MLP neurons of a small language model. Each row is named by its layer, matrix (up: input weights) and neuron, and shows model dimensions 0-127. Each number is 200 + 20 x the weight over its row's rms, rounded and kept within 0 to 999.
Before each neuron's rows, "fires on" lists the tokens most often at its 100 highest values on Wikipedia text that the model never trained on.

fires on: ")", ",", " in", " (", "\""
L8.up282,220,153,240,200,185,208,210,212,195,173,187,194,223,164,161,180,179,200,209,189,234,217,224,212,203,169,165,170,199,227,201,174,228,185,217,219,189,173,220,183,181,189,217,220,183,202,217,214,218,167,172,200,179,190,259,202,225,191,187,190,202,226,183,233,207,210,220,194,195,210,211,226,172,185,223,198,194,182,207,210,219,222,241,191,173,217,214,168,218,204,189,174,211,271,169,200,218,184,214,200,174,205,183,185,187,206,211,220,205,182,190,210,193,214,218,167,193,224,186,176,192,194,222,193,203,177,195,196

fires on: " No", " no", " se", " [", " de", " des"
L2.up284,197,202,191,211,173,202,201,184,216,197,193,168,211,220,178,192,230,164,172,185,181,222,185,205,202,225,180,193,204,214,204,209,203,184,198,173,165,218,208,199,215,202,181,172,187,210,168,179,193,208,217,191,206,203,230,203,215,193,174,204,213,185,140,248,222,181,179,217,205,212,191,174,165,209,158,187,152,209,208,165,197,204,217,175,188,234,206,206,200,189,224,220,185,213,238,256,199,208,190,212,195,172,233,214,195,202,184,206,178,187,172,179,214,227,243,217,225,175,210,196,194,216,219,188,202,202,223,225

fires on: " and", " or", " Released", ","
L11.up207,155,207,202,210,185,177,207,149,188,219,188,194,180,214,217,204,187,235,192,194,188,182,180,157,205,200,180,182,223,185,201,198,220,176,203,234,192,219,228,217,212,216,219,227,216,168,192,192,204,199,225,187,210,191,194,194,205,206,230,200,224,162,200,222,229,150,174,189,189,193,226,239,198,188,175,236,195,199,184,188,170,173,198,182,173,202,176,213,180,186,232,209,205,176,205,200,194,172,178,196,208,171,234,196,212,222,159,212,214,217,163,204,182,170,175,215,230,200,224,217,200,224,180,212,214,252,231,183

fires on: " can", " to", " will", " may"
L2.up67,196,182,231,211,211,229,190,177,208,189,185,187,208,221,175,169,207,198,174,210,197,192,217,197,210,221,199,194,217,192,192,207,194,227,206,212,151,218,199,223,200,202,204,185,172,205,178,178,219,217,225,198,187,201,198,191,246,241,197,224,191,223,220,224,159,175,169,203,211,212,225,251,202,184,217,175,197,190,209,141,183,195,204,168,201,210,195,207,194,164,197,153,197,193,193,232,191,224,208,210,223,179,164,171,212,229,229,174,186,216,197,197,166,225,173,202,217,207,223,214,210,192,186,179,174,224,181,220

fires on: " under", " to", " ra"
L10.up283,210,187,189,192,189,177,172,197,180,221,164,172,193,195,166,182,232,176,190,201,201,196,218,187,250,189,182,225,203,195,179,218,192,203,192,211,179,200,196,199,192,210,225,211,215,195,158,228,200,248,183,211,206,205,194,194,209,187,181,199,185,224,164,203,227,220,180,165,233,207,154,234,230,191,200,233,218,211,203,212,190,164,198,178,209,200,200,176,181,179,157,242,226,200,200,204,219,154,228,230,217,183,179,199,200,220,199,238,231,193,182,218,210,231,228,167,188,180,194,175,206,209,226,213,208,198,198,222

fires on: " h", "W", "th", "Th", "h", " G"
L10.up131,195,201,181,219,181,189,192,182,239,231,207,239,239,223,206,208,237,232,180,216,202,172,188,223,210,189,185,195,225,213,227,197,207,176,184,210,218,214,197,156,201,180,194,214,203,190,196,189,211,208,210,196,224,182,229,222,214,239,219,214,180,197,165,170,173,201,225,182,176,218,205,197,206,193,176,210,234,212,237,209,169,241,204,211,230,176,182,170,166,226,174,194,184,166,214,189,191,209,188,192,187,184,208,156,183,202,208,155,192,170,215,190,202,168,224,211,196,230,230,231,172,211,172,212,230,172,222,193

fires on: " and", ",", ")", " an", " of", " |"
L11.up80,207,200,190,207,173,211,150,221,201,194,229,217,204,173,181,190,203,181,200,192,214,208,171,206,164,182,190,218,208,203,199,232,207,188,234,182,195,175,191,180,193,184,232,212,225,212,192,222,178,176,213,212,206,212,187,165,195,216,227,233,211,238,186,181,181,190,223,177,215,173,171,214,222,251,208,182,196,197,179,205,204,207,226,211,195,177,161,209,199,225,181,198,214,212,191,189,204,200,194,214,220,208,173,183,255,193,186,198,201,199,194,201,157,164,196,175,211,217,231,213,137,228,207,186,229,183,202,197

fires on: "it", " f", " g"
L2.up197,200,228,216,179,181,209,229,193,199,187,219,222,185,202,195,183,175,173,208,174,187,212,213,219,188,223,218,186,224,210,209,225,233,182,204,219,201,193,233,156,217,177,218,191,220,205,211,210,218,190,203,215,198,200,218,172,209,222,208,168,220,210,203,218,228,233,205,174,173,210,201,204,187,231,235,205,141,214,186,220,215,211,215,192,194,229,187,165,202,189,192,222,175,169,219,212,212,216,191,203,186,186,179,185,223,186,231,185,180,200,233,189,165,241,168,214,201,185,222,184,162,225,165,153,214,191,176,180

fires on: " to", "re", " ra", " will"
L8.up241,217,208,179,213,165,189,213,193,207,208,204,214,207,204,179,154,218,204,162,182,221,191,194,215,232,198,221,186,180,194,189,191,188,219,202,203,201,189,199,189,181,218,205,237,196,209,191,220,223,212,178,197,177,185,192,209,182,215,179,225,190,195,173,209,198,183,206,217,203,171,166,203,193,166,180,193,253,176,206,182,170,205,169,164,217,188,221,196,200,176,201,174,194,194,196,196,213,206,218,197,227,175,209,221,209,234,193,206,238,208,199,223,184,211,179,201,186,202,167,205,187,220,181,179,171,198,220,295

fires on: " Re", " R", " P", " L", " E", " M"
L8.up219,163,217,178,220,216,191,213,168,225,235,186,210,230,155,201,205,171,194,184,203,200,180,227,179,212,216,203,222,200,188,204,207,229,215,201,152,190,213,220,204,201,192,194,221,192,195,187,208,190,183,197,184,204,210,178,223,200,235,200,201,193,157,186,210,226,205,201,192,185,206,217,232,183,189,161,194,186,214,180,215,182,201,191,149,204,205,250,225,226,212,174,209,205,193,215,190,209,213,181,227,247,176,202,188,185,222,177,205,214,189,199,202,219,208,223,223,187,242,201,220,200,234,199,242,207,206,231,181

fires on: " \"", " '", ")\n"
L2.up136,191,189,232,205,221,206,221,196,232,219,198,209,180,214,170,176,183,228,208,205,201,224,207,204,197,193,227,223,218,219,183,197,229,189,223,202,189,203,224,215,228,153,239,166,198,225,216,213,200,219,203,187,192,185,173,207,206,203,150,195,214,202,234,198,217,207,194,188,179,231,202,211,198,241,195,197,203,163,172,235,189,209,185,188,182,206,173,189,182,195,187,196,186,209,138,203,209,204,195,198,187,219,197,225,183,230,159,185,194,179,196,208,191,226,223,227,163,176,178,169,180,208,205,148,224,177,192,214

fires on: " \"", "\"", "[", " sound", " vot"
L8.up171,221,190,214,184,213,172,234,192,187,211,178,231,203,219,174,175,205,187,211,196,178,178,203,219,207,199,221,213,214,215,210,183,214,163,207,205,176,200,182,210,181,205,231,181,195,204,203,227,230,235,210,200,242,186,189,163,200,169,153,210,176,215,157,216,224,192,212,201,181,174,180,212,211,187,229,153,217,221,180,186,193,201,186,177,185,228,215,195,194,207,186,181,177,171,172,185,208,174,194,210,211,203,201,193,226,209,184,210,179,191,205,162,213,206,218,220,224,230,223,171,185,163,221,226,214,223,215,207

fires on: " and", " &"
L2.up239,232,161,233,229,183,212,198,197,186,203,221,178,181,207,184,205,155,202,195,214,226,207,200,201,180,231,198,217,245,198,237,215,225,236,224,235,226,179,226,175,200,182,173,231,224,205,158,186,208,220,230,183,217,161,186,197,203,197,223,201,199,212,190,187,198,196,166,183,203,249,202,184,157,216,183,166,210,198,198,209,205,215,198,201,210,217,179,216,210,221,178,182,176,228,198,205,178,176,202,224,247,186,202,189,171,199,215,210,191,204,175,169,191,177,194,211,205,198,178,229,185,174,209,195,204,220,214,218

fires on: " The", " the", ":", "The", "'"
L6.up64,196,225,177,215,203,211,217,184,209,197,221,202,187,194,194,187,172,194,189,187,197,216,219,186,196,219,178,222,170,212,169,202,200,205,187,206,182,170,228,191,203,165,183,174,215,215,183,249,195,186,201,199,207,203,203,210,199,191,232,203,192,203,187,250,214,208,213,218,201,201,193,222,173,187,154,213,139,200,182,206,244,203,194,223,201,220,173,205,167,211,182,161,202,192,198,185,168,235,207,181,236,180,240,210,238,186,230,189,209,152,186,222,218,189,197,212,207,195,226,231,196,201,202,237,175,198,227,232

fires on: " |"
L4.up30,175,213,194,197,208,205,188,233,182,202,187,193,218,215,160,213,174,153,217,217,202,218,188,249,229,169,186,170,215,184,192,196,211,189,189,214,191,177,209,172,182,203,206,178,215,246,241,198,202,165,201,211,243,168,191,203,221,203,236,209,206,203,181,189,222,179,216,186,161,225,205,212,195,192,197,190,205,199,192,190,228,198,184,195,178,224,203,179,167,212,164,212,218,202,233,206,233,214,209,181,215,176,199,194,199,190,213,172,158,185,228,192,223,186,211,174,169,151,169,224,227,206,221,218,181,206,191,177

fires on: " an", " a", ";"
L2.up177,198,213,174,188,165,217,220,170,200,203,231,197,194,192,192,201,191,208,182,204,210,190,228,153,180,205,192,208,222,208,180,205,207,175,160,207,184,259,182,220,188,219,206,223,189,212,221,171,185,198,219,217,200,171,208,202,232,183,214,224,209,222,215,177,241,182,208,189,184,227,214,206,180,225,189,216,175,198,225,190,183,195,205,204,192,216,206,198,199,169,233,202,208,216,196,203,199,167,195,218,211,209,187,234,206,160,182,176,196,173,187,153,230,162,213,213,186,179,208,205,257,235,215,214,191,201,213,191

fires on: " (", " '", " \"", "====", "["
L5.up189,189,204,212,223,213,198,228,184,183,181,217,203,181,179,158,204,195,200,173,157,168,195,215,207,208,221,230,224,182,200,220,199,217,210,197,219,184,237,200,200,230,189,268,208,181,201,215,208,212,201,212,181,191,180,211,222,216,195,219,182,204,211,197,224,231,182,207,195,169,179,190,208,178,208,198,224,195,213,183,190,192,203,198,183,217,203,156,211,175,223,209,214,174,172,162,199,199,179,212,194,164,180,222,219,160,182,191,219,191,184,177,217,212,198,227,207,199,194,191,188,217,204,205,139,207,201,176,197

fires on: " |", ":", " /", "s", "us", "um"
L5.up180,199,197,199,190,219,180,198,199,191,162,207,234,221,206,205,182,231,187,178,229,158,214,180,191,199,199,188,152,183,217,217,212,222,220,190,218,178,193,212,177,198,185,185,189,208,231,200,233,186,216,206,208,220,157,214,196,166,202,135,239,191,242,200,183,193,181,224,182,206,211,215,199,176,216,207,186,189,167,182,233,173,200,222,205,213,212,197,166,169,177,198,226,200,181,216,160,208,203,180,194,245,212,203,173,213,211,217,156,177,221,185,164,189,207,207,198,217,182,200,166,215,207,185,214,202,198,211,223

fires on: " \"", " un", "\n\n", " '", " ==\n", "\""
L5.up294,193,138,214,220,205,197,236,180,210,219,208,207,189,219,203,207,211,202,202,177,201,191,205,187,193,207,227,225,206,215,215,184,217,191,197,215,181,218,212,178,173,168,208,211,207,201,206,266,200,200,181,195,199,190,220,213,167,184,156,185,189,202,200,179,228,223,198,207,221,187,213,200,180,191,212,185,230,197,163,192,207,214,187,198,234,209,182,204,173,201,176,214,203,201,161,215,186,192,207,211,191,166,198,178,198,213,187,238,190,178,184,219,204,212,257,241,157,187,230,240,165,199,180,174,179,202,175,207

fires on: " long", " Th", "it", " g", " ", " f"
L5.up20,229,208,221,205,244,199,214,197,201,224,192,200,188,236,179,181,182,210,195,148,220,186,179,211,173,179,209,220,199,202,226,239,201,177,229,238,193,207,250,192,179,202,176,173,232,219,173,208,201,196,201,241,208,189,200,199,232,204,223,165,198,185,212,208,200,200,190,187,179,206,193,185,230,193,226,226,195,208,219,217,194,197,174,207,220,152,150,175,188,215,209,181,206,199,190,219,230,195,199,189,204,213,185,172,176,183,199,180,174,180,217,185,171,218,198,218,183,181,221,212,214,190,172,191,212,172,230,205

fires on: " that", " both", " all", " t", " to", " int"
L4.up119,179,182,200,191,190,210,224,189,206,179,220,183,205,177,195,175,170,195,171,187,182,194,200,189,175,193,214,194,183,201,206,199,197,191,164,190,217,241,242,188,202,230,189,157,197,199,196,173,184,202,177,226,184,222,202,194,236,235,226,237,206,201,217,246,225,203,199,192,195,197,188,215,227,213,226,184,228,219,205,168,174,196,189,197,194,183,207,188,170,204,166,184,207,217,226,177,199,177,146,208,211,197,180,203,188,224,200,203,183,257,205,222,210,234,185,204,189,205,236,225,178,170,220,226,203,208,208,197

fires on: " |", "|"
L8.up294,168,170,176,207,222,189,187,213,174,198,181,210,220,191,197,235,184,177,187,167,207,216,218,261,223,205,230,195,201,202,168,222,198,167,196,222,199,216,200,171,204,168,208,174,203,210,191,203,203,227,207,193,192,204,188,208,181,188,209,182,211,207,255,189,204,159,209,198,156,203,212,204,162,214,214,191,219,184,202,209,210,187,186,176,191,200,176,204,208,197,174,198,226,192,183,180,209,240,179,223,192,187,209,174,223,174,154,189,206,223,199,197,192,191,191,169,195,193,177,163,199,189,192,213,215,193,202,212

fires on: " an", ":", " to", " a", " the", " by"
L10.up31,187,214,172,198,149,195,188,169,210,205,194,208,210,172,203,230,223,162,198,201,240,207,237,177,212,227,187,210,197,201,174,185,230,182,166,233,178,182,214,180,190,203,188,222,199,194,183,177,226,201,215,209,192,199,213,208,208,193,209,197,189,188,202,219,244,184,183,220,179,235,221,223,212,241,180,196,189,163,213,205,191,176,183,194,185,188,191,219,162,197,185,203,223,175,227,207,205,177,187,196,230,179,210,243,246,191,209,202,220,177,151,202,215,185,208,189,172,157,202,232,199,178,200,205,185,175,188,211

fires on: " in", " after", " from", ")", "6"
L8.up292,211,218,171,233,180,220,191,176,203,196,232,216,237,157,203,174,181,194,200,164,216,183,191,248,204,202,171,220,231,205,219,203,214,222,190,188,197,161,227,197,142,160,231,167,170,200,219,200,227,204,204,184,186,220,229,195,178,199,203,224,190,188,178,215,215,206,191,176,208,219,202,235,229,179,186,163,207,192,201,192,190,212,248,181,201,209,230,182,189,189,182,189,187,185,202,200,178,176,189,214,163,215,203,205,233,198,228,193,220,221,203,211,214,225,213,195,221,184,203,190,210,203,190,233,195,167,216,194

fires on: " the", " and", ",", " that", " is", " said"
L4.up29,172,205,197,184,202,176,178,179,221,192,189,179,176,198,189,245,196,225,199,214,218,218,211,223,219,205,180,179,240,204,195,173,198,211,203,211,175,165,188,195,198,193,167,184,201,221,211,213,191,222,184,227,207,188,143,209,198,189,177,195,219,174,166,212,204,193,253,193,217,168,220,173,206,219,181,176,198,184,197,204,193,239,198,205,203,236,193,151,169,185,164,204,210,208,199,187,208,201,184,239,261,188,206,214,207,201,191,204,212,187,178,172,217,225,196,209,202,211,215,204,165,213,186,180,238,206,199,210

fires on: "\n\n", ")\n\n", "H", " ==\n", "==\n"
L2.up43,196,204,210,197,194,195,217,147,182,182,201,236,195,221,188,215,221,194,208,213,190,178,184,185,226,158,198,202,204,216,206,175,237,193,226,199,190,202,203,183,211,204,245,212,169,191,167,233,200,201,176,215,185,191,191,189,209,209,240,186,213,158,219,198,194,201,188,209,244,219,222,205,169,145,177,241,226,191,220,208,166,215,185,198,201,226,154,171,211,203,163,183,213,211,206,185,196,204,175,197,184,205,199,164,236,196,204,213,224,191,197,172,204,179,209,258,181,190,217,192,174,210,182,228,159,201,218,189

fires on: " can", " Am", "om", " to", "od"
L10.up188,238,185,210,197,219,189,233,203,174,192,182,171,201,194,215,225,176,186,176,194,248,207,202,209,205,207,206,182,214,213,200,201,214,225,205,190,173,180,207,182,195,122,213,207,197,224,164,202,205,223,208,197,217,190,212,169,212,223,211,216,204,228,189,223,189,221,187,187,210,211,215,207,198,175,194,174,195,177,209,178,192,184,211,147,201,197,200,198,210,225,232,193,196,197,172,196,195,212,194,212,173,184,164,213,212,188,217,199,179,211,234,193,166,179,190,179,228,212,219,211,206,178,173,206,247,213,198,203

fires on: ",", "oss"
L10.up46,194,180,195,190,200,176,211,180,188,165,202,173,220,190,185,223,229,190,209,154,210,216,188,216,181,203,208,181,186,194,203,203,219,199,246,187,177,171,159,188,203,195,179,162,221,253,208,178,180,189,204,224,203,191,223,223,207,231,195,232,216,235,190,183,171,197,230,223,176,223,213,204,204,226,214,167,218,195,182,193,210,178,189,187,259,212,179,205,172,200,215,189,197,168,205,197,168,212,217,198,213,194,200,211,226,203,230,226,220,207,195,198,173,216,161,191,193,230,204,194,193,225,216,217,208,186,211,208

fires on: "th", "st", "rd", "h"
L6.up178,186,180,181,169,202,196,203,145,187,175,196,216,175,225,209,225,216,196,181,202,193,211,248,213,215,209,199,198,197,224,188,209,176,192,215,225,213,205,235,190,230,205,189,214,202,227,215,192,189,197,198,236,218,215,216,233,203,192,199,214,183,178,191,198,221,202,212,170,175,200,221,221,223,218,199,207,211,187,199,229,150,218,154,232,219,226,188,165,181,215,195,208,187,185,202,219,189,182,211,210,199,231,203,167,185,234,197,186,189,209,228,216,224,229,226,211,239,196,191,226,219,204,156,202,208,184,211,189

fires on: "5", " well", "2", " ft", "6"
L11.up153,192,217,216,197,209,219,196,178,183,173,194,229,222,205,192,228,167,160,228,204,212,237,181,240,212,217,184,177,227,161,207,253,192,183,189,196,169,233,215,249,200,224,195,208,195,222,219,206,168,181,223,204,232,211,181,213,216,218,159,222,235,190,188,213,206,190,218,176,216,192,189,205,204,204,197,200,208,230,210,189,197,224,203,178,214,176,188,169,218,186,202,226,198,171,187,191,237,208,218,195,233,194,220,201,206,187,199,188,154,225,179,175,188,183,188,179,201,198,197,168,153,200,207,159,198,189,197,202

fires on: "2", "5", "3", " six", "0", " five"
L11.up177,191,203,189,204,195,216,212,173,206,204,180,238,237,220,236,175,159,168,215,195,216,218,191,192,214,209,206,196,202,189,206,184,201,179,164,185,196,213,186,252,178,183,210,180,176,218,185,187,184,222,208,234,187,205,222,196,187,174,177,219,187,197,183,203,222,172,196,209,222,213,192,183,214,218,193,205,191,196,188,185,212,233,197,234,213,202,185,165,197,191,247,195,144,159,230,186,209,219,243,177,224,194,200,203,228,203,199,169,227,191,218,187,204,219,202,223,163,216,189,229,190,197,189,216,183,214,214,165

fires on: ",", " the", " this"
L5.up302,192,197,171,184,186,211,196,168,190,200,217,205,189,170,192,216,207,199,211,203,244,212,226,224,182,191,168,166,246,197,182,167,211,166,235,227,178,193,207,205,204,186,219,156,222,234,179,216,189,168,208,211,193,207,168,218,180,206,213,192,191,204,188,223,177,207,192,251,174,176,181,192,170,208,202,213,187,203,219,193,208,222,221,199,166,229,167,186,191,197,184,202,215,219,194,221,168,188,198,210,199,202,161,186,225,208,240,194,216,178,152,201,236,191,190,225,151,213,210,207,169,208,190,184,184,174,224,182

fires on: " H", " R", " P", " S", " L", " M"
L10.up106,187,229,162,235,198,189,211,191,202,225,177,207,203,202,230,155,209,236,210,192,206,220,174,203,177,210,181,176,198,196,177,199,210,189,193,176,206,230,208,182,162,177,219,175,193,198,209,205,194,188,200,209,191,170,196,227,179,210,193,178,208,212,210,214,208,184,229,200,245,209,189,209,145,176,188,178,194,179,186,231,204,224,244,178,181,197,213,246,161,206,179,215,176,191,195,215,198,223,194,215,233,177,249,189,222,216,208,176,214,220,243,156,212,212,225,217,175,228,224,203,218,191,187,220,210,203,194,202

fires on: " I", " at", " to", " Y", " all", " At"
L10.up78,216,185,200,194,203,214,171,194,185,237,192,208,181,195,173,212,180,209,207,196,195,217,193,161,228,192,184,212,186,198,217,172,230,167,197,165,200,196,238,206,180,143,209,202,204,191,195,225,191,208,180,180,178,199,186,194,222,200,182,209,202,204,159,207,219,216,177,204,237,174,198,241,204,226,203,186,181,170,203,186,189,189,188,214,212,177,214,181,182,178,213,249,197,206,206,187,232,224,171,204,221,234,198,201,187,230,229,213,188,200,170,205,216,221,205,167,203,191,193,180,182,228,197,186,202,177,232,185

fires on: ":", "um", "2"
L5.up11,192,204,205,187,197,168,201,182,226,157,177,227,221,205,222,179,228,229,185,199,200,194,187,203,198,210,209,174,194,204,157,210,156,157,201,186,178,209,226,199,206,210,166,237,156,206,187,201,196,178,198,187,216,196,222,189,221,206,189,231,202,231,186,198,172,149,217,207,202,183,219,189,231,185,215,177,199,187,178,228,186,218,188,206,182,190,220,180,210,211,219,205,216,158,157,199,198,238,190,193,227,183,212,212,212,194,188,205,198,233,195,167,200,217,216,175,189,185,202,212,199,197,184,213,176,203,198,231

fires on: " and", ",", " or", "0"
L8.up30,159,197,240,223,207,209,208,243,211,185,214,212,202,185,207,185,206,202,195,213,196,187,186,193,217,181,207,190,202,215,198,201,215,187,203,230,210,228,199,239,198,190,188,223,194,201,167,231,170,206,173,219,177,221,197,201,207,243,214,177,184,209,178,179,208,199,198,194,228,209,184,226,174,182,220,196,200,211,183,177,194,213,191,190,188,191,186,187,194,206,203,181,218,187,175,202,220,201,188,219,201,147,244,170,176,210,129,229,188,205,168,188,209,232,168,219,201,227,193,180,166,219,175,217,210,226,185,167

fires on: " h", " f", " w", "-b", "st"
L10.up72,191,221,208,223,187,170,169,191,204,191,193,213,222,175,226,226,216,204,212,151,216,184,158,200,206,173,209,220,181,199,168,222,176,193,202,200,214,197,239,164,219,204,189,196,234,194,200,231,199,202,208,200,214,198,209,216,187,216,212,231,168,221,185,150,210,213,199,166,206,231,196,209,217,179,196,240,183,196,207,169,196,228,201,228,194,179,178,165,189,206,159,196,190,219,185,198,184,216,200,224,162,199,236,183,214,202,211,195,191,215,214,199,177,220,214,229,155,210,205,206,194,188,188,188,196,196,193,186

fires on: ":", " a", " H", " R", " of", " |"
L10.up109,187,227,203,194,181,183,153,221,202,199,188,213,196,224,236,223,193,225,213,202,209,136,204,213,166,212,211,193,175,193,180,193,220,193,197,191,185,202,191,174,175,181,213,212,183,241,221,208,209,203,204,191,218,165,215,206,178,206,194,236,193,191,189,202,187,174,231,242,205,191,214,191,208,224,206,185,155,180,207,248,165,230,187,200,233,167,207,198,180,213,178,249,192,191,205,203,212,202,236,223,222,215,196,200,207,244,184,179,217,214,182,214,210,212,171,187,204,199,205,186,176,191,171,182,203,154,173,180

fires on: ".\n\n", " (", "==\n", "\n\n", " ==\n"
L4.up291,170,180,197,189,201,182,204,157,205,198,207,227,213,199,208,201,220,169,201,184,205,191,195,184,186,223,211,207,222,216,245,194,218,220,186,171,191,196,188,179,205,182,218,214,201,207,190,256,213,202,178,192,205,207,200,188,248,186,199,153,207,202,197,165,182,214,178,174,198,165,214,215,199,176,205,206,193,204,200,223,227,204,226,203,183,178,192,175,184,224,178,182,210,181,212,218,193,155,201,207,184,172,247,184,248,190,192,174,221,240,174,173,218,200,193,208,174,212,197,167,204,166,183,210,199,228,187,203

fires on: " —", "′", " $", "″E", "1", " his"
L4.up141,186,235,167,184,208,173,216,191,204,221,198,196,191,206,180,188,165,183,257,216,202,206,218,202,208,210,201,189,201,226,183,202,222,215,179,187,183,201,195,192,213,203,192,202,214,190,202,172,208,137,185,184,241,198,229,181,210,193,207,179,211,192,185,213,222,224,196,190,221,193,196,206,186,207,204,245,222,217,235,191,198,217,225,174,203,190,219,174,194,209,208,161,191,154,206,176,214,195,210,201,212,189,197,214,193,194,220,218,191,194,225,225,249,182,205,185,195,213,166,214,194,229,210,234,203,214,160,172

fires on: ",", "0"
L8.up32,194,191,209,224,201,196,221,193,199,168,181,223,188,210,171,237,192,189,204,175,213,200,177,196,215,202,192,184,201,226,205,211,174,197,171,211,194,200,177,210,241,193,171,206,200,206,175,207,187,237,193,211,209,185,211,228,245,237,205,215,222,234,212,165,166,215,194,226,194,196,233,176,188,177,221,165,203,188,191,200,190,175,170,187,205,180,143,241,206,179,234,222,204,180,244,215,183,188,186,204,190,179,197,200,224,174,204,187,232,211,167,197,193,173,162,201,233,197,228,186,176,187,205,177,192,211,195,206

fires on: " |", ":", " ", " of", "op"
L8.up112,250,210,195,220,187,190,193,190,236,192,206,212,179,224,225,235,243,201,166,200,200,201,189,228,203,205,195,206,193,194,180,187,201,164,196,183,184,195,207,170,195,198,174,228,213,252,225,198,238,204,189,228,193,193,222,208,203,225,168,232,199,205,192,181,225,173,197,218,199,203,188,204,226,198,193,227,194,191,184,235,193,171,168,222,192,155,200,193,138,198,195,162,227,182,191,203,183,215,232,205,212,216,211,208,205,219,205,178,203,202,200,171,197,220,204,167,191,191,199,175,200,196,176,234,174,201,194,188

fires on: " his", " her", "J", "0", "1"
L5.up169,212,217,176,155,209,186,220,194,202,202,172,191,232,221,203,207,202,183,229,209,144,224,189,158,210,215,184,220,179,225,194,203,226,199,227,186,213,209,214,190,188,202,227,165,163,201,214,179,165,196,223,199,202,217,223,219,215,184,213,201,215,185,204,220,166,221,204,192,203,186,193,221,176,206,163,232,229,216,200,193,212,213,179,193,223,213,187,190,202,213,227,209,168,184,222,216,186,197,237,198,228,184,213,200,177,210,188,207,219,183,164,205,184,195,217,171,161,156,202,231,175,222,195,240,180,204,197,187

fires on: " and", ",", ".", " after", "|---|---|---|---|\n"
L4.up185,200,152,193,186,225,220,217,203,203,209,166,181,204,183,226,218,183,200,193,213,204,176,227,236,210,154,199,203,219,223,150,204,177,189,224,215,225,196,210,170,181,218,223,208,239,219,191,223,190,225,190,213,207,200,189,201,201,203,197,166,210,200,182,216,198,193,208,192,191,182,228,181,159,175,173,197,223,178,244,214,181,203,186,198,207,217,194,216,160,164,182,205,214,171,176,190,240,201,179,227,214,199,233,196,216,207,212,229,214,168,191,161,213,209,199,201,205,185,189,184,219,221,204,202,217,219,205,228

fires on: " and", " |", ","
L10.up58,199,200,197,199,186,206,189,196,170,183,166,203,216,204,209,217,218,212,214,207,228,184,195,237,204,164,208,215,224,223,173,229,253,164,243,191,231,194,203,195,209,193,211,207,212,195,174,175,208,188,222,213,199,184,191,185,206,189,199,192,208,246,212,177,199,170,206,178,200,187,190,195,185,208,249,157,217,204,202,179,232,231,148,173,185,248,164,204,176,227,150,202,176,201,231,194,202,193,189,210,195,180,214,190,191,200,184,213,179,189,171,203,217,159,179,209,183,175,204,210,178,210,220,207,214,219,232,192

fires on: " w", " W", " at", " St", " st", " h"
L10.up202,186,199,198,188,173,219,195,205,211,165,216,223,215,191,204,213,196,157,176,197,171,198,215,205,191,151,181,186,235,238,204,189,186,176,180,187,204,204,223,213,214,208,174,220,188,223,205,176,202,214,212,191,239,206,209,203,218,205,223,213,188,209,195,154,218,183,272,216,216,233,234,219,232,181,186,246,174,190,221,193,210,210,193,218,201,181,195,224,208,198,187,180,171,191,197,170,209,191,156,199,241,230,207,197,196,184,201,194,205,172,197,199,183,206,192,208,137,209,228,183,180,164,193,212,201,195,215,190

fires on: " that", " all", " named", "ced", " ruled"
L2.up236,206,194,172,180,194,175,201,175,216,206,188,181,201,183,199,206,219,190,173,192,182,225,215,178,213,193,205,206,212,216,240,217,172,200,199,190,216,186,219,202,223,153,167,180,194,200,163,194,179,179,182,226,223,196,209,209,211,213,251,207,166,136,187,205,175,191,181,188,222,195,217,187,222,220,199,215,192,197,168,184,178,172,194,197,168,169,168,226,197,237,202,222,205,239,227,190,211,208,175,215,210,199,173,218,207,213,207,191,207,208,200,217,186,204,195,242,189,210,204,227,181,191,232,218,201,230,191,213